Part of a small language model's weights: learned positions, 156M tokens.
MLP neurons of a small language model. Each row is named by its layer, matrix (up: input weights) and neuron, and shows model dimensions 0-191. Each number is 500 + 50 x the weight over its row's rms, rounded and kept within 0 to 999. Numbers have three digits each.
After each neuron's rows, "fires on" lists the tokens most often at its 100 highest values on Wikipedia text that the model never trained on.

L4.up433:537494485447539487514510524420435523631444549422509592421480530495494450531396544479475447451545484535457548454513523521496525477525481458465557541484512398500494535494393532486478536603503555484499555505486531487587461497453483513471572483537506518494387582627480538504480482500469426506443483517507444612497498410479497457497481462655524471543519502514474465547593478507467548515514566574454433489560504503487546400518392500472452450472460514550508511601411513515421535486508414565463602535541553532423567488526552547504415410510486533441353500500515546469464424573474513535
fires on: " |", "ar", "ent", "ate", "ect"

L4.up763:509544520572455437523450502553510454483471494473503412589526457502532497523559423547459497539380452478486491547481473571449449485495490434523555472491530471537472486525525489644485529555599456551411464429433443539444539485444547553582484517466511467429481531541471534496415579455503520470460439498502479559371570407418561570473523478470516549490483474501510479520485559480513472578554490486531494592524465572446452565373521587501438462529617558562441482507505563504660535540540465385477466589512491635515446541508468499500474523479537491500539438504459517460509535407457488478
fires on: " (", " is", " in", "|"

L4.up596:526572399404559519519498487419575457575439456528537488402468495392485465491517434449566442515549493504503518532491417473469562506479455486537536580533427567516548493504375498522506478514540506484516510499464571491587585520481425563547494529488480475522433494523491481486467691436517433538472598487405538412542502489577471447503543423486515466448392506471528511484603480485560451529475476549528485503454467437481446469510443506481493451512468619562557486491418570505539380531566476517479552570459479513519514521456609473492469507614566533487450514559605496502516425473508503490
fires on: " |", " have", "m", "e", "ing"

L4.up15:534541432493553410543476487460534477389456425426411453542449599438524479538543546443503547439540504503502560434620479545500519417482444530509549486478458499407432439508490636486443474563516527520462587544514521437432530521532455560443467485551471514552587491549533514545451498522578454449430546467531472579501557487473612482534522453540587539524504597491514472512515495468474408561552490476507437488462478539465438451547453588446517442411473534459482504547473422470557490515556464568550596515614512573459527484501592523533459537424493503495585445505521486460458421487498560394
fires on: " is", " was", "iang", " a", "e", "\\"

L4.up542:606493515499545379468535459517467495460420484486494531475553462464489439517485546464474559375560437407523507458375431573550515457563558526502489525455621432460521470530547557492476532419571451503457463560448547564504489511528562540601458498461499533480453413458465548532487550490545552666642551476448571512582524490488408493553529530492452476571476556473512428497522556442604500505570467460529509514486496525527512432480513516486453490570436506536505487536572571487519405455558528480557390499555472554442467452569513430473461527457463471524459481486517458469503526455488413429
fires on: " of", " the", " and", " are", ",", "og"

L4.up95:487513479570540503453458596556562480473443438487453531557533409507530476519526526440491427480556446376541443580525542527485580454558485584574457442428468532496450494532476517460529539582429487478536518527523542431499496464526571481460477548513523537551435467492532457497553447457479455495463584482479559546457438502544510585519559514506423511489439536576463532553600490490488439451523564513477564548566528575494477403444501469473432506458445497542510471679421521493499492530501499506583553487592461465422534485600523506487414478534483438449473450443591443588573483606426439407
fires on: " the", ",", " part", " one", " while", "1"

L4.up497:447479510512415453497485494573431462450508436452527512518630595465431470514460597507584509434482523502432575556388562557472484443531533450561402482508511489433567470467469521539572534517485536540520501543471522448546439472546556530407529614476399559438573543574425509501561511492445487568471484567530470466455618502502484505568495463504414469513464548439423461514508453527471589567532478569563396579371492503497530443433412495428562528446522516468549550554436522422528507459553471590503509504568524515489516485477557558528466521545464488541468536543442517506440421475504453483
fires on: " of", "ent", "ur", "ord"

L4.up607:524483485546419520551464589394505457572486549582514454468451563416557440477566531499509482500490476448419463524529543534530588341506515397536551460492480573507497500499421508521456482473381556514538464413545494539472465466525518572453357476517526556527547570445493453485465498493480440494456534401584450580517460500467565435487527482509474423615605587464540515529550566411526472457511493509541562488535406459441632463426518490508483453453404473475510474489471504507470511535511552412565473484579494553534549508573463535509485466422473496433514534474549514463506518538434483555
fires on: " |", ":", " |\n", " (", " D"

L4.up753:557407405498485415520491569516495467457445413467459465575558571449490524445535550571518557588486486567564563522425480609546447452501545493543444454490564546518531520482489548582540440474488518501500445571462412519332501484540536470439455539534537378519545533497503464441420475464504513405399564492455575533503512440445514512463594496519527529553517492560552444503488526450511405520526518551586507441508442527564494496497470561552473491464638502551465527503502621478534463508469400466494476540550513563416562487447567510426545524434457486537478527473488444568550539446485531457
fires on: " and", " (", " was", " first", " is"

L4.up571:529456502507554523517471582593490492475507444462422504541509597482462495427583448487487414395492546469467574559495508479464505421540591407505603504578488530471417442574557557477531581569494533475497608451479512547495483548457531519545508562474510468509386482481532457436487532490556435496575592416500588424512471498417540498522472449526614438502528432555538475562496536439457449515475338556456412563545499517492430461439527496497360522506426574496493536502475459447517563438509563524482514481583558434498530505579481534521500492511465431483503542527442508516493508484456467419
fires on: " the", " a", ":", " an"

L4.up592:447569444470507423422435582499528553595519479405519506537542529501585528546555601531477564489443491450563541522547549532408483495462561342495455541454506463543552519538411537447532440493526451423474461527517427572511461501448492602498541488477472458443478471582365514529466436523415502507588544535558561482476511479409493479531543499533485516472446484521526476441462479371453527479421531539519507555510536507496445494494490505436418446449469561443564601480433523484437570461552526524492565487515472518506491549507475461484509508456416679488474582500432537546505429495511491572
fires on: " |", " of", "-"

L4.up190:631522585526474493515524489487509439436510529477593537508530518511533530434521546518533562479446527514526547545417575516484468447509488512484491390461536507473547528575490538553524477602523488511517513588414547602583498495506503391427492431456539497373433539552579488521550556448401539515506534453562482442465458486434530507462491468483550416521503486446467529523412448381454497509522445512514533391466523520465496563451481463579377535508473456494496510479499429472491537425449420567490505477588438437476419465536433489494501525573554552483619535531517550526469510573485544650
fires on: "\"", "ed", " to", " the", "ity", ":"

L4.up87:553543468477564412422527467478458404484512461513453513498504543511587551400557548560523409454460461537572478517493399573535572451500445419535484482405524480569491448439569446549471368525375574543433466470482542530514547527558481495485518516426497489460526512483470397572548456634499377447442539471505506543480547467553547538544515500539508443535507493578527433561498612485481505480597489479523447441439532425541422487487478432461525506482548461557571507504577522499486512478589573486576436461477543543554526487507521561516527496382566566412483515501521496555505519464548494472
fires on: " |", " (", "m", " Votes", "c", "ov"